Weights of a small GPT-style language model, trained from scratch on English Wikipedia.
Architecture: LayerNorm before each block, tied embeddings.
MLP neurons of a small language model. Each row is named by its layer, matrix (up: input weights; down: output weights) and neuron, and shows model dimensions 0-255. Each number is 128 + 32 x the weight over its row's rms, rounded and kept within 0 to 255. Numbers have three digits each.
After each neuron's rows, "fires before" lists the tokens most often just after its 100 highest values on Wikipedia text that the model never trained on; "fires on" lists the tokens most often at its 100 highest values on Wikipedia text that the model never trained on. A number after a token or word is its count.

L3.up664:110144149112119141150176126103164123100139163174124090164139136102135111190120108053156024110161110135137090157145167101137146171056103088153123119129179132101101113121163119126113115107121113142124074123171124128098143137105160163163117104121116111161131073081130179158172136125165093136171148123114194168142108110108130051116090103088089162129117179148148079234121200117151191086136150129127125193143110159097057177106134095091118116162132107138104149148151116210152146134099198101142114101127102148103127129072197159145110119155123154176088150126143088140081124137074145141141147174117104131133103100104089196179095112142080097157122073122136139124178141035149125142147100142181121067141150100117147175148144060155108150127093130118105070151128084119157140102131135
L3.down664:087181134124058139081157092174148159113116130182117128131125094146185147169092095148137146055165082148123089154125102109214111130102082081144180214129078110135106147090155125138086089155136146158092195166084121055104102096108171154143168049168129165126150122087117187163136099090125081145129093196138103162184157143127140160105068077154070142131121102093134120153120154112093132136144133129139025112148126163058081127139125215116087130102119147123122073159133087203150150179103137137140121087156106121108132179110096148172143100111120068171122103113175125102120130110118162187100113181117097142101120106151108117109128098153157118120111118138141106083161111178112121210109155131157117099146153133127146133129148081133150129174138124116087114151153137116093095116120095
fires before: "-" 50, "\n" 13, " " 8, " U" 4
fires on: "\n" 74, "|" 21, ":" 4

L2.up610:122166194068200133095101192128107131124119102130071144096117132076092156095126138161150125172130130154118110137156121215082135144119061126080098171112134125141062122141159123118109123181095126191126105172143102087148155144141088082134059165134099145124123118111131086126117094074128108095156067153143132145137108170120145097128115100134180175058113123199159180138132120148175138145122155111116163120157120140173158105130135141085189134145132098132103111149082073131137148119073154096132164104126149183154173077111152089146133119132206126193120155184135101118134124085088144119163149076060156092184185139095140193158130135068110166150148144113126111146101106084119087108130184125150128150107201140174123092192084145153116136168085060132117089130142108189156150099103135
L2.down610:131083130115191114124055087134158140160108135129118125129150086151113149112133160136097086153133095181150119111118115113112158182094129120129130097063070116168126171149153143099141051142141162141111088141118121093144117171126159136156089075171149140150152091102092128110100058125094139077132072121150150123190160152133164164191075082194125088105109136150110156131151123203153162133203125077102128155084151123158127120131084126153169141154191108197101101140139140116138110140107131171141108178135111152100137109121093140173194159081085121164118110125154099128120087113140156114163144161147118138108208120073164108124077080116150114133132122075076107119143171088132090097149124106161100144196076153123140066213094048150086136149074128200106100116157080151147158176129095
fires before: "\n" 28, "==" 24, "A" 7, "|" 5, "In" 5
fires on: "\n" 100

L3.up638:097145149125150120201147103144114170139057144144077120126103156101135154087157127144191025152129194173143075128125089163119158151043113011172164081151091183141108118112145154114138196128177074132151136161101081165154125140076126164019126111169114174125106123123093064132143134149155115129152117101116096123119138165140161120158125124149125152085127186149131128185154154130141111135125120137116121208153089136135107116130100185100161119163146132145165165101106075150073144120076175136143100054133139151160102100105151114154078159110134129184123090164134108159057078094066120106128118103112151131162121139104170134153121131097097122164085122121144088136150111098142071111084118135145123093125085134152141157175159091096152129101112078103124070138104084133131141134102151
L3.down638:124161146122059100098147112157134119137129173159142158177131115147121078151136089114103068110121126140143156145143090077163164113138158090166143081146103111069149155145105125129100140138134150117167163109126142109098135109084144112137138121126134159146173129185156184120116134098171185154189163135127134101104073113131137166084146102161111153116176068165157087136116107106126088143172116153121092133161081117093095137100131174099164082177145176131105125129156151129159175135108130109158140120092138133099063195151100149176085092088134068184095057180125162143094113126090134103140129134155088099151137112117162146109186122207194120061112073132133125091183126149154201087167107123127121139184105186113106183108118065128040142085126153038090116125162101171081128053141111
fires before: "|" 35, "-" 23, "\n" 6, "lic" 6, "s" 4, " " 4
fires on: "\n" 67, "ub" 16, "|" 8, " sub" 7

L2.up55:075092115075130115156139162083083104139103151120065153125145105129135105118121141160160088133153173121124120132103107122109132131048094056209153145079080187106068166103082134105125155099160129174176112111110109185182101117128152116140073190137123112195144123110097097064200098117134109124187121138135077126144135113142159095162127102147208106102111159146109127174135181140195138095085101144117113158105121147215153139118105115120130158106129099117141141133130169134105161085059148130137118096163141134148148098070176093161067177089153147148123123114198109115140137165113098114134172093095181094150191138090147137137146161142112167188112075098155089136127126082096098064131173146155139124115112136130112147203145143110144162099040111153113076120158129122136122171148161
L2.down55:108133124127057145147133120131123097121112129151053117175129126102113138187116128196140068131146140124183142182196161150112140071104125059188139139128173135110111145111079127153128169105125130117120114126129139148110133060108174145129069103132119188153163127150084092057163153088136124148116141135139126148172100128123193066111089057110135105139126142112106150202141111151168095120111101089150079109101141165126166160128102129136151122084155105144127129134128166162115067142111083111131172100132133139090070158096129066132088153050099125120134079132178112150102142119131110137167143157189130141171145105102135158116123077166194110147193057111156143088174203100169088106112129132121119128176173191097085108187172098149099120170058107093148076101195124134149108112101157
fires before: "\n" 34, "-" 10, "---|---|---|---|" 10, "mi" 7, "s" 5
fires on: " pre" 42, "---|---|---|---|" 34, "|---|---|" 10, "|" 8, "re" 6

L6.up344:121140110142106048057101109091106143154080156106104110126071130128151192122115135151078067099158152144061124163113079097151135117120037096141102136149162131096142130193128130131112117134112123109074136096190115086133103177137181146137110146102127206185148081123073126104162138123222112094157165125200168189166111128148131119088151113064162174128117126122121109151111128153085171137090105130127168132183164135104088091171140126110209170107045139140074132095162139112106181120090134130150120069110097128124166119136179170107069168105130167179159079119182088128140097114130048100068143159138122122105130151107131143117085142109131172124148084082152142178112123095153134085115123112137157141127172132175185151086165123113130167135098154149145109105138124134112138134118095
L6.down344:172145125114116147137153119101167157212101118141110077140155121098110122138090181119087136077150119160102147146141104119137103125075085160135177165121143161080076179157099090106105118121078154062068183130142089100149123161148148130134107106090164108181181181070147161152070116136109171096119079120135101158164151118145154104082131113087146168150117144134112128165133179147085129135143055171067120116127072140129117130096113150125146175103147165085094182155098188104139091125131117153169052168127176155106128140095166130174146126111108084128083168142090108089133146104178143139123129021115099155113154130145107135154140049158155153098151126121059151166133124176103138116093098087125168212126163143179134054120116149104051172170153133126110168092159109118136133138139108
fires before: "\n" 24, "-" 9, " (" 8, "°" 6, "ed" 5, " is" 4
fires on: "\n" 20, "i" 9, " =" 7, "er" 7, ":" 6, "ish" 4

L5.up319:100142168120119163073147168085086074103136176083192087126112130086068212170111076151092105109109097116158113105106175118151068104116055089119171100077176100153105129105146129182115115132085142139107064119140141118090155155158200127178058106126157119194145113083096187075126125066121117071155138079117145137171153130164149089134091098143117165103144193065113112156131204129150117066153120111071146132110137081132160129124116150116144158119123115075085138107142099179117121121132146125101155112145143159151111136081108112144106113159130156220131149160127131149132155113080173143176142151189154125139134066098125133161116121132140110174162096108101123106195126086117152115167079123139108119146166125114145140145083096196178162157128155192137071095127116135094128146118098
L5.down319:107134097103196150087151169151137086146146127188200129162138141060049152138125137158140163109112129108143110081108097114111067137085149116102132131102101159081116106147111138146178160071103190125117107077184156165114113125107153162161115132110139128153095088060084052108124077138095157117165126082092087130165145114151069104115073143126140131132129156050120168112152204118182117131107148128067144143069125144176206106106120131146174126081112132114127103107149089112044111146140123141126160161153127193157128110084097108130120145078147098146162125162198158115053185157082133131137122146131186149093108163088181127143124114165083104151167170175118114106197162144169142109128137096149146136113123167127176091166162085117137140170141154190127109187125140129099120109112117
fires before: "\n" 26, "|" 16, " " 9, " 0" 6, " 2" 4, " |" 4
fires on: " |" 70, "\n" 20

L6.up101:118157140103182103170106109052144171113135083139157154113137111129115097056159094151142111155143135124134111088142144148116101107113123105093118140116163137132110110105141118125119126127112131124135093088119085129139159100069123131137119198170182162158088184147170124100169096165058075053165169078176116126119095083138126159131117101125191105095127134108135148119105153134165129129112153088117149148116142108174124082163209154109113120119122109137070097117127103151126077112080147206122122180127149121157115149094107109126097156088145155173193168124124099154105107116112136158180159147147122127172167122122130114102114186108163132129071232100143065177128124098103137096201154120182071174152178168161136126166061084134223173069064118152114071150113072137107125140160138
L6.down101:180136152131125122175155181115132153152112138083165062134169151118144172152107104106143141110161165170078190137098157136134091114124106112118155129138120119049154117119182137103138085068159069133109114053112083157072092109133083136137101103192151112102151131134101128111090119122120141073187129107138153158143145134218109136092124091112145088119169113148105095123013126142110132138115156180114213170158063103165124133114164146123109097143059067112144158128130111185047119102143130119127162112141133098128184163186157110064165157094185136169125108155094161162198127133148121159122151100149140117106097172150111092142133138149174130142164146176091155123141135060089100113141114141130139163077153152120090126090173101065097100166118122140151145139132087090167128159086085
fires before: ":" 17, "N" 10, " by" 10, "e" 7, "ed" 6, "ce" 6
fires on: "ed" 15, " by" 14, "P" 11, "vi" 7, "B" 6

L8.up988:132107077145151152102077196087157093134125097162125102141132138096168111167096124156119033132115128136110157122089156118138128150193109114232130063120130160133160085074146146108153104156108145147090142116104108123170116084117140113158094118095162100123145050106135182071092101142117113108144113146156083102146067115104126164179119141104146166080151136117114164071116139180101193121087147108144113108143135122152191142150201116203097165133132185119092142160179134109116132079047152131120185080093090094126161086163138086121062156133086121133127168128121153155125091091142143158118124144185113107107107147096132179138129127118099143152134086087141146133160119110083169122062158140149089154127119117159157141154132110148124138138063118124164165071178094074191181071134184
L8.down988:135137195128117098165144084110115140109089175086111131125135140129113139101148112132112185096165125087166103185149095143118146087083103129073136173133142136161123205164109131132102151096107112107164145103162124144137134135124145099127085109128091203146077173138143130177120170080109111133131123071065216160114184107175152057106118063086148072124088127124126142142166151142142149118156118149161111078124110139079092082128083150067163119111180052115153141090118176148113144185189098158168060164228146120092110145137129158125181093097163117161128090173166076076149169149106075103148127116053124108096110107133107053143103111148123133143120194127132105138093123133185096141169136107098122108124099169122148139132137167151142125125170134161100113164113182162093073146151126
fires before: "\n" 24, "-" 17, ":" 5, " |" 5, ")" 4
fires on: "\n" 25, ")" 20, " M" 4, "•" 4, "er" 4

L6.up665:156119168170144077095091172107112107087100150136152134106120133185135112111157090146093109123110112108111127134174157133099180124052128099146107132150091190144080096072115096111122150157154092162128088150169107147094157111150124166106107127120123092181165152048116125146137121115120151151084141055203124166141092164088110104157119078140163071134113178141139111156098108124117165120125059157146087166092135099081102089146121069124138198144098135114072140125198091161116149089157213170074118166129145157163124109129127119132030089109146188183175137140126128118123062108082120152121164080159133105166145134129148150128109142091156096114145220097109104158061129158089107122120164171146109124096144178164165124133176171146159156199096115151176125120138090104137101141109109
L6.down665:104167117124140102140040118085121104107171110106133113132071084193177075147122117157106143163104065093112151101136117062148134104142133153141117196157156185135121164135091127145132139067143146120171070089139165101079196113143105096148109144149203087149124174118170136181133123096110124106137163132120106070081139122091164066124134138199131132103174168156163138128105157112143116159179168123115135171111130106107091090118144124137103199122115126156135128164116097130091122082159098122168103146111097209096089085150061112164086148111144152056153143130145136098137104154082143153150091176083099162072109135152118123107188156115109130123111155149141118138079125109090160084101123171137028173107143158096157177131133172039152110131176159145099117159116157137162082176135138
fires before: "er" 36, "ers" 7, "re" 6, "h" 5, "y" 5
fires on: "ist" 18, "th" 18, " And" 12, "ig" 5, "end" 5

L10.up38:076122131088078096119209138100069113137102077109125103128101148122109152123103114161166128124111148138102093105098107123058124144079103116116126069124113121142112067141125150181114158153124148116054124133133110139125139156119094133172100132087138126188117098133076128118151127149178090103150119137095108195138137114139144121100058085074104158176128184105164165188097156167141153143164225158080132180127131096175120150158118147102142160161072132169116162100112136176110096127098127126080170096148120152123090128038103046158116101075197124179188097104134099105127103112155118139080183155181115101120102124129142159131080123128131136156152160139180135223104133175133111138126114119090116145129111147137178114113168094089132175159125114127241136068128080156130148119141127
L10.down38:100113166109140128122133118066090134125136152161107140095125192103118148106153116134116067148164192166107086111160099148144107138097081084143140078187131085148130123138116075155101211079110109123099057154174133118128129119129175183109061124121114061129131131160122109156132146126124073161140137158125163155150144137112123115108145106081143124140074140093145152199181107084087111133120128148098153123115143113188102115129151153061132123154136146071086101111105142164143180093109109118157193126111102151126128084149105091141111140157127167139144100121121089056121131125084117116160140101176142122125111093145098108106102174118152102174138187102179105173161121124143085003145144115116148196110102240153186116110120120115153185150154119236169162097124100145153119185133123
fires before: "\n" 57, "-" 12, " is" 6, "|" 4, "20" 4
fires on: "\n" 34, ")" 20, "s" 11, " information" 5, " (" 4

L10.up310:118121108129185129136132111113087200075118095161127175172149107154179113151130161129102114173152092125144046129138139143146104147083126117224163174118109175133157099107143141146133104151063124107180160147128089095127151121160148159147123141183179153082125163082132111079100059108121116157118098149158155116099146171106143117172079114099133130141146196168087165105110168085115165106107160177157122109095142169125101130156145120157154134169136100083084114113108071140096133111082154159182123162146169167128188132062116134140106132084080093120150160065118098147047076082101154180101149067127208071101091138042121178149136139131171140154141137072115132118117113152078124122145141108148161087145084142170176056162135082169125123135115093151110131125095107112135113111146088
L10.down310:166126164144127150172163160130170122162133125163131081152138124122094161127130060097103146116163130091120185139104114122088124074107115149092139127162141118119132107112101108069151096133115160158141195158183195176161083189134101146166125116140124129127133104174086164130108099138164162149156121086133136154078142092105159100123127122138125108087177127146121121149103104144095140096064087150163148143157105133110077090192145162155171099144152091122073164115077152079106085112097112180176113137113119101135153121140106159182146086119121087161167140122145126158168114141156133173146085223063092134090179149119132116125163119177152134144175104102069134093143105119121126123131092058127068132146088045118123081158102160047205158099072139052111082113129122078169163188182111
fires before: "al" 24, "ation" 10, "n" 10, "ate" 9, "na" 5, "A" 4
fires on: "c" 25, "er" 18, "in" 8, "id" 8, "der" 6

L5.up101:074125083101153131137206139152124128113118134141070128142088153103173133148135123169107120173121094149096111177097094159082156077062122024160162121095066144123091075191105121139104136148105134170147106158173109065143100157136143104172126149029147155171137070125118141050132105131128090114179152080143123156147134139142107098188120137116164105076120161138135120155195177103113147164050146062117138088117108208124130115192096111173138126141131095125074127120176162150098166121108142162123143133134161104094164123141139125119066164124109144108124178068153104204106125181155132145119161151147125158136089141104134124124101142180112201135129156115144125156153089137115147117072093124178113086105135120151154139115131064146096140115156136125074134141154056122078116129127186
L5.down101:055127111120157148083158182119195080135078090135140149145125090205140136153125133173137143126112083160059137143137143119089174104089155096099128131159096106116105138134125101102097109126096110159184178147143125128150086147156134138145096126137186138111180055168110134120091130113157186134150088110090122145173147130178153125150112103157174171096068117129110085151170167108124151118118119132124129116127124175117076114080115174139133166124148106177088139123136147155122201141138166069104123105097153104081177143173096085130082125182122150187163144130130112115160139108134130136120096090115119080129156088096156089169102136131133141088049109053100122126129086130117156036099173178208136040120182191123173097155129144114144152137114145199078132142091129134111111152053167
fires before: "\n" 40, " a" 10, "-" 8, " an" 4
fires on: " =" 30, "\n" 14, " (" 12, " was" 9, " is" 8, "," 8

L5.up943:135066150120078093109199134122119139108086121102053127151064120099095182172077147171121129096154114128195118142102049132119092124117118141134137105092117132113107082207149062124105122137140126118110135139158153131133135146129143128138134169101138144129137083153147081060158143090129128061190163073153103105146179142144118139094077114075162143162155120095120177138123100199153134146144124103121232173192113135147122146094176129140163183106103113114157105060166173119167101070121122119087130132138166140124155135122145111163086119075123129115195108096159103110156164134126102075119137171140141100194115098113074103120075101126089191149213088116159145172127121106135087108137105091103085157093083145158162127098167095131092151197106137180166129108166098122155117131131149
L5.down943:114107073109170214166088099147081128172156162168162185162101181139087139084159116111110137142126180136081115139173157094095108120071120143141184144123186096136121188146102148109123135066091170128160187142107109136168134099103119128095128048070091134164144140119149174119127123135106133083068116153104140127140141175102164061116144101177140077142094156172142179133101090111164148100165087158128114147088147114114113097119088118114098129130110104148127165091094144160084153106124084213144173102126121086098148103169161108090102099131145123126124123175148138175185093172091109141114169105126106078095122108131176122109098166170141165158120125119116181141081182128110092032151141105184131182140087148141128152094129084120178105127100107167156170133185149072083081103103096
fires before: "\n" 78, " to" 5
fires on: "==" 46, " ==" 20, "ed" 6, "===" 5, " =" 4

L2.up968:152127153198074122156135099118124136125139138163114123145127145140167178145069168154157163147164101100162129127128132129062151135101147102157097122152094149133115107102168121134184131127114106163139082147124120094201141113131161188055090128170094127130024133105138076111167114135154134147173138097129109103116139149142156133128175124112130116154129154108119126149123101158194129092099162124077158127198143102217137143127070111111167142097117073151096091145159107115139110137122136126120154050146156064151142125068158117192105160091137151150192039157145128146105115162105096113142098155215158121116091123107109186142130136137116098149157072097082166104125085097113125060158082162124108108093090199186092120154078087054125139160116159158130117083147121120165129090065174
L2.down968:130170080128147145095129095106102158145081109108124158154163052100143144102115163107112197147156160117121101155099156100130103158242109160127097144112100100122113188085121162179098111112124159124107149134099159145103114174088152103157161148170127127126128124149137125123174122111171131107150169157099145154108084077089123084068105191133074128142139104185137179136129130128153186138157159154152193063163181143129106137122111132154090087122091173158117083146103184155147138164181096131108143073140040192131181127154160132136164108117127139110086120079111152131107163108108110173173123088063152150076103099196148121102099178174082123155133104130064142111139115120140114087173101108088131031095070088124109170118108135091139093143114149103127101177054144120115107135146102
fires before: "\n" 31, "-" 12, " " 7, "|" 6, "D" 4
fires on: "\n" 70, ":" 17

L8.up956:093150109106135138142180112127109106106146045123180096085152104136109146134155136154102131153127145158138163175158136192134157144136082084109191179122126149116099130161173126107141075135108118125056132160088133156148132138145107132156136162144099144167141092118069096141135121051172104147116099091134088110143079169130124160163092101130103067155125136127150075108136104148134172146068125158151106081159125099187165134075150142126121174146121095161121140163200076126131129107095133159113133146160148118147134118063178126124135074056153114158130134095178077109132120128182059104130081148153138109148117136126156153186112205172163125149113140132162132123044095095097100125113161128103102174172199092114170108216182112120140141166083120065142150161170100121192140137152219
L8.down956:158108142150134121123104115148115133121162102142153141150125116108138116114141156145139142134135127132120139086093119080091123135117116152139136153161107141143071139111099110105108133100127162137116154091126110147136140121109177153126136127160136096110133135107113160133126149138104140091140155132110139126099143111135119143123131133125136141127153081109115143122114133115124112161167103156164114123139115140115129104131109140128125135098159127121127110082113152122136126143159129152136137154076111144121117156128141128130129139112093100098111152130144152101139134125121163115119148120150141126123139161161152132118143103117129123118086123085111140108118103184089119023145092067132139103144113251126098135093121134112135127113147151255094117142129112125145131093159110
fires before: "==" 28, "In" 9, "The" 6, "===" 5, "W" 4
fires on: "\n" 70, " " 14, " over" 5, " dis" 4

L6.up151:090140170141134108122118111135092124136096158129114044131090115106098117221107095173093123117177104112124128141112120129112068160116113104125171123072112080137174115175158135132107085145094137116118149205106102082131146139133129142145098141049130108094134094110168174124111111173144105101165160137149101159160127108085160116108111090091151161096136102071161093088132121127119167142084173086029127132136129181162092104159167107132186143110134116140117106153166184107134177120075159137111136110128150114129155151140157095108105130153078110174121139144105099159142103127148159076076163158187104090180166124084119146110090146180113159162144117109186124167165123114153100116155131141183136125136074170164193074149088068173107165117126162157161122192188112141060220146060160
L6.down151:191094147141124095145139131095101103114111121148105087139146166101147161125158167125074119151170070154177168148210071113113090067140139163073152082131118120147160175095112112142133120109163139113145109114076177180179133131116139122069069120102128193131104173068091159084117091137111179135103136203154091149180132049117155153129151138138155128155160171136087179131088123133167110142139141160063146164114095118138097138104123106182133110064182117166079178060145142131129130115162107162110065135090170151166091122122157080137132124048131134152186067121097115155099172115138115176130138105149176146117120148152150087100122138148186112164086050118122149137169184169084077116090079179096130112071155143108124140141150088149122153137129090143101109149082124148109118153113103
fires before: "-" 28, "\n" 11, " 19" 9, ")" 8, " (" 7, "c" 4
fires on: "\n" 39, "," 10, " 19" 10, "an" 6

L3.up433:099154120108172107128132130150077207096108090128148151084113076092166095174114152133083089129179185143138103142160143115131119152128175148124133162122116132117110153131163098198132201136109136152082125165142067116100106074093130144092136134122145196143148132108155095103206108171051100090143084113149098182143094150133148103207098098155168094094103179105126185105123193143075134172175112083150165146091073128154067131168098135111155179162134092116092095124089088184095183131122173120108126125131143173122115123109121129119117148121143132114100052068118100130109136055107177190092102074120127109129142121114156151141163141160141072112182135099156118150164124065146167149104138149203119148138158161142149143151099136145185155144123052144065132106121125131143165155135158
L3.down433:104103204092125133071157107131135124120115071128126144135111123127142157097161121104104140099173123135169165161173106178154163156089119135091099156122109122105138088113145101145097194111183141159184155134131195113075125086147154143162097140191137125097109149137077089181112142056074143039105132115165138130147078172137173183103152173144134102132171155131154151104063105084134118113198117171198145103108091137068124109095162160066194113146097125148146094129114124057120128146117115123130104110087135115128216078139119164147118138156138135128134137106104135101122091129121116159155140085054130141114117103097159140164160103166100143102126194138110160134143163100087158120108118142103218121153152148084199075121165115156109172100106066182096151138054153124133078124132092
fires before: "s" 21, "ate" 14, "age" 7, " Re" 5, "ation" 4
fires on: "ri" 15, "id" 10, "vi" 9, " of" 8, "in" 8, "i" 5

L2.up76:146129170102094114141111170101114107162096154155128116161092132120115158181042125140135107164122093115164113104128161112096155173111076079137130158117071110130092112081152125106175132145099106113111094137178135105130170123143150136126101130147112114133141070111111168064129138093162159088182143077126159165185127127138164097157085088161119151102112157115132153134105130164157104114097103152050133158157132174161152133176093126134163125130149156152111091187171086168057110136096139182148120064111155156116105196105103117166103149139100098182157153131160122160099097079125126102160169154176137115129157133069128146171076068135143105186192055101097121098223131096148111068187080134167135129153180103145128097192063082141132134151051128128094067086139144163136107170122119
L2.down76:153153169134089157153099121125119136106099120178114158147146086145196168171141100138157090160137146115145099140120172113139151171147068107144128134141125123133106124110144172118088086120083142141117135127167116120121185124093159146129144111125159156141115108118112127105137128138163126101255168090116134130119150104087180123144061088180110139142144113123116107139101098134160134144164091110145143118150129130151127100179050175100155115114162147157113012100135125151127131184096108150172122091056107155126083139101103132164128145145101094157133096133142181157137151132115127095137168143171109100094146122083178147154167063143071115147125069122114105124127138105162122016137106106141088163166096163144094171165112109141114106170108146098072084079104143123098087126117183
fires before: "-" 38, "|" 21, "\n" 19, "20" 4, "\"" 4
fires on: "\n" 100

L6.up46:109156089133095131145114115111132151146092100123107160118155101121126188133120144198137115128158148159146161183144122175169153184121112090114171149130142145133113124156152116096135115190124076136084092164103139140139124124144091095108072089117148159132111111145157066059159100110158169164129100108160106174174091191139185101149115088185113115148113190148156143118170140158170130143061155080094119103123106107166102117119163088125102141127117082179125144193102060112158158076106127121110148093178152111151186068166153109118194104120124103130104138102120057089058114132163071124161139146174125118173185155060175112173069136116105155163158120129156043128129129137132105133123164146141103138138129080137207140218108122161079095143065115073120159134131108106161158165078148
L6.down46:130134119147140128145112140117097140150124121117114124095149111127119135128117117147121125144124128176118130146163140124137143138128099120101137140114130118147140114109164119121124110122124123139112120152128142104132150121125046119136118125146119159134130121137141113102135127090132132157133103122137137143155107139126149123122117118147125136119117174131122147127137126139159140109117160112126131104147135133163120121122143100129170149118123116181121136139129117126136098124083101105112120118151142114128150115113138111117147099123121143148140111127130107115126110129123104083163122114137148096159167163096171126148094139147118101154139122136152110148125135098133123173120167160156121162147135040127160150182118130122137099126094124000129136145137095136137158137144148
fires before: "\n" 22, " The" 9, "==" 8, "le" 6, " It" 5, " He" 4
fires on: "." 62, "\n" 15, "th" 7, ")." 6

L6.up985:116069120153167170121092181131088101111134119147117128088106141028099157132095163125170169154135103165114154157144098102032161139108103105143180118117175095157158166091135138100166164161151126119168118123212104154122140124184159150123109161180139113179090152137165097042118132071149121080159116101124105134171144124174138091136139136148157162029110144043130177130107081185199106114152169159129170146157189131151180105113107172096142179148141109147116104118099097125138092099100166081120172115161132114142138101040117053125153101095166140124158071094139095121099126130129086111132119096146177099157162098080126148147096126106100089175125115109199137144137128107162160092170137160189098145099118134100137106142139130113124118143095143135136062116133154112103116114120179
L6.down985:142153086211100165097098162106138103131181118094163195163067122117131123171151154081100133129147119100163106077188156193130141161139194104123113114124110090109084179073129174131086152163184136134136139141153125107181091175132109142112123142143153133121135128103126091150154128130140175102129120200132104170133141095125145116114073139121108129118089141165147105159145109084161117159100107069150087151077151106157139103129103155091131149113109096158086112111159144153117117154175083106083124103115102133127106134108125174122168112144154164057163076131065134194136173183082168169065113103130150165137199157121188119079093103144166049141079118135115191114142095076137094029090163168139145106134135116126136099149135116132086097086150168111063055156112162089119126156112167
fires before: "\n" 29, "-" 17, "The" 15, "ce" 5, "In" 4
fires on: "\n" 85, "c" 6

L2.up77:126126140110143156162107183116117112139124119166122121119093130154102118166117079087195119167136111117123096105162153091039127163108110085149156176133135121142055103087152126124145163151125126112120126123151109088118180139156150108176104142115119133156139124069097096067133135121138148129175130091112109105182116114142144076153072085166141129077114152134111150104150178129178109114143131099056168160148163134156174126174089132108197113118149122153065093138177090138090141151111098223127132099115164123114086107089128119175089148150134107122153067161169118116065075097116132117148200143163125082136098130061163120170090105155145056205220088154094121138184158090154118057143078121150158128169102154166113055144126114158140133168116084145092078067133161152148096134121137
L2.down77:156130153132089155148088113145135126125083120183126154135144090152203161179124092131150089147128156135154075130111176096144151153153077114140175118152123132132090109113129167134091087117102150134131169120144113121109160119095156138128143118142173156143148119126086126087124118123139128113255187079114099140113152101066162109148064071180133117117156107137127119135112105122160119118155104135134144127149105110153135113170074177086152119109155153165117011121138153152113114178085112141193142104055110165103102161099095120140128149146073070143134106117151179136145134140101138110140168162155093119095136138089179136171165072141096125161132085137118125117132162111158112024146105090137111168170118161136088147147129099134107115167118148103070085079099144111102100117118193
fires before: "|" 63, "\n" 7, "\"" 4, "20" 4, "-" 4
fires on: "\n" 100

L6.up469:113103141153147091134157137143060098098100177079143133104130150154117094094145064202147119114141108118114114137096144161097077169147184117144187177049082179189048104181122187187097134151139089160044063169073116092165094171110164124111135095096052157114141154144137128096169093127103094122124075129151169132111149226110132102139149086136160154122106156186134090134161134145157088134107180150126162149140180091122110132130115074179113134126131139132178118156108066116160084149129156123174175123117136137144138090112146082110172124089179129131135124127171138103109152085111169138111123161154169116166124104064102191155131106151122176159169149100155130143106140090114053123132117116138136151176119106102142062134071129155128130153094136121132120102164114102112197151105138
L6.down469:114137189126114125175131086170160115144099115095147126159172073139110173127083168157168126119109130114131117134110103113129142143161196065108146145130173174107129194107112126114123063133171146083105137122128138105140087112102110162159140071154086192153072125130142122132154048081129131075091097180088168174155196169192134109155102174159117125139152071109163112165139101140142119146118153172130098096072069135146130152171111133085149159155109163124149063126129156173118100143155119082098204127144115134118154186153163167110138153157047087161107177147131129089127173168109094134153126139129107136171104102104122109089120097142131169141139083104146104085098144093136075136101133150168110096139124068086129109117137161149128120158094134030105160086198105144046106150090056
fires before: "\n" 23, "==" 13, " He" 8, " In" 5, "u" 4
fires on: "." 60, "\n" 21, "d" 15

L5.up683:122121168094175119213117115150092114141099086131119108142101113167139123133136109158151121154130075118083075115139135198101142155101118080113107167130079152134080068144155156110104168114068062166129114148156192081124097142163117139068133124150099135155093144146133107086146148102123087130080098093100099124138121157139133116144116114120175118120119200147118129132154131149106112115123144056155150142098097115200157065139139158172135123142111142139128125131142085190186188105102151168150125127162179076168124094155155110103053096096186164161145172125057087193134170102171102189131149076156142153191160144103120091095077083095065150152111111101134087153127112134108117077151158206160077094114151108159142106107083175106190146163134182130154146137127073122086117165096142
L5.down683:143135156134092107131122159115140158187139074109137086101115115128177132163084092130139135120100105166114117154143103100130081154119116079126138111155114142144159109123154135143117152119119099152136129118177192131130110112146100182166160149121098097109098113170088158099180170107077122128106122105204169157198112130225128118109133103145107149041162224154103112145067101109145114112102188124157106104049133075147128128129178165065148173114088107140122100114154110175150109132142123129137113129164145092131131071132177192130145097167145161135137219125143125119126162124123079138203090102099114058205177122099138098179093146126116101193145107125175064170115126147100144057105134080157105048097116108105157134131137132121143149128099162035145168140148090128119130115130103
fires before: " by" 18, " |" 16, "ed" 15, ":" 11, " in" 7, " to" 5
fires on: "ed" 53, "W" 8, "F" 7, "d" 6, " F" 6, "t" 4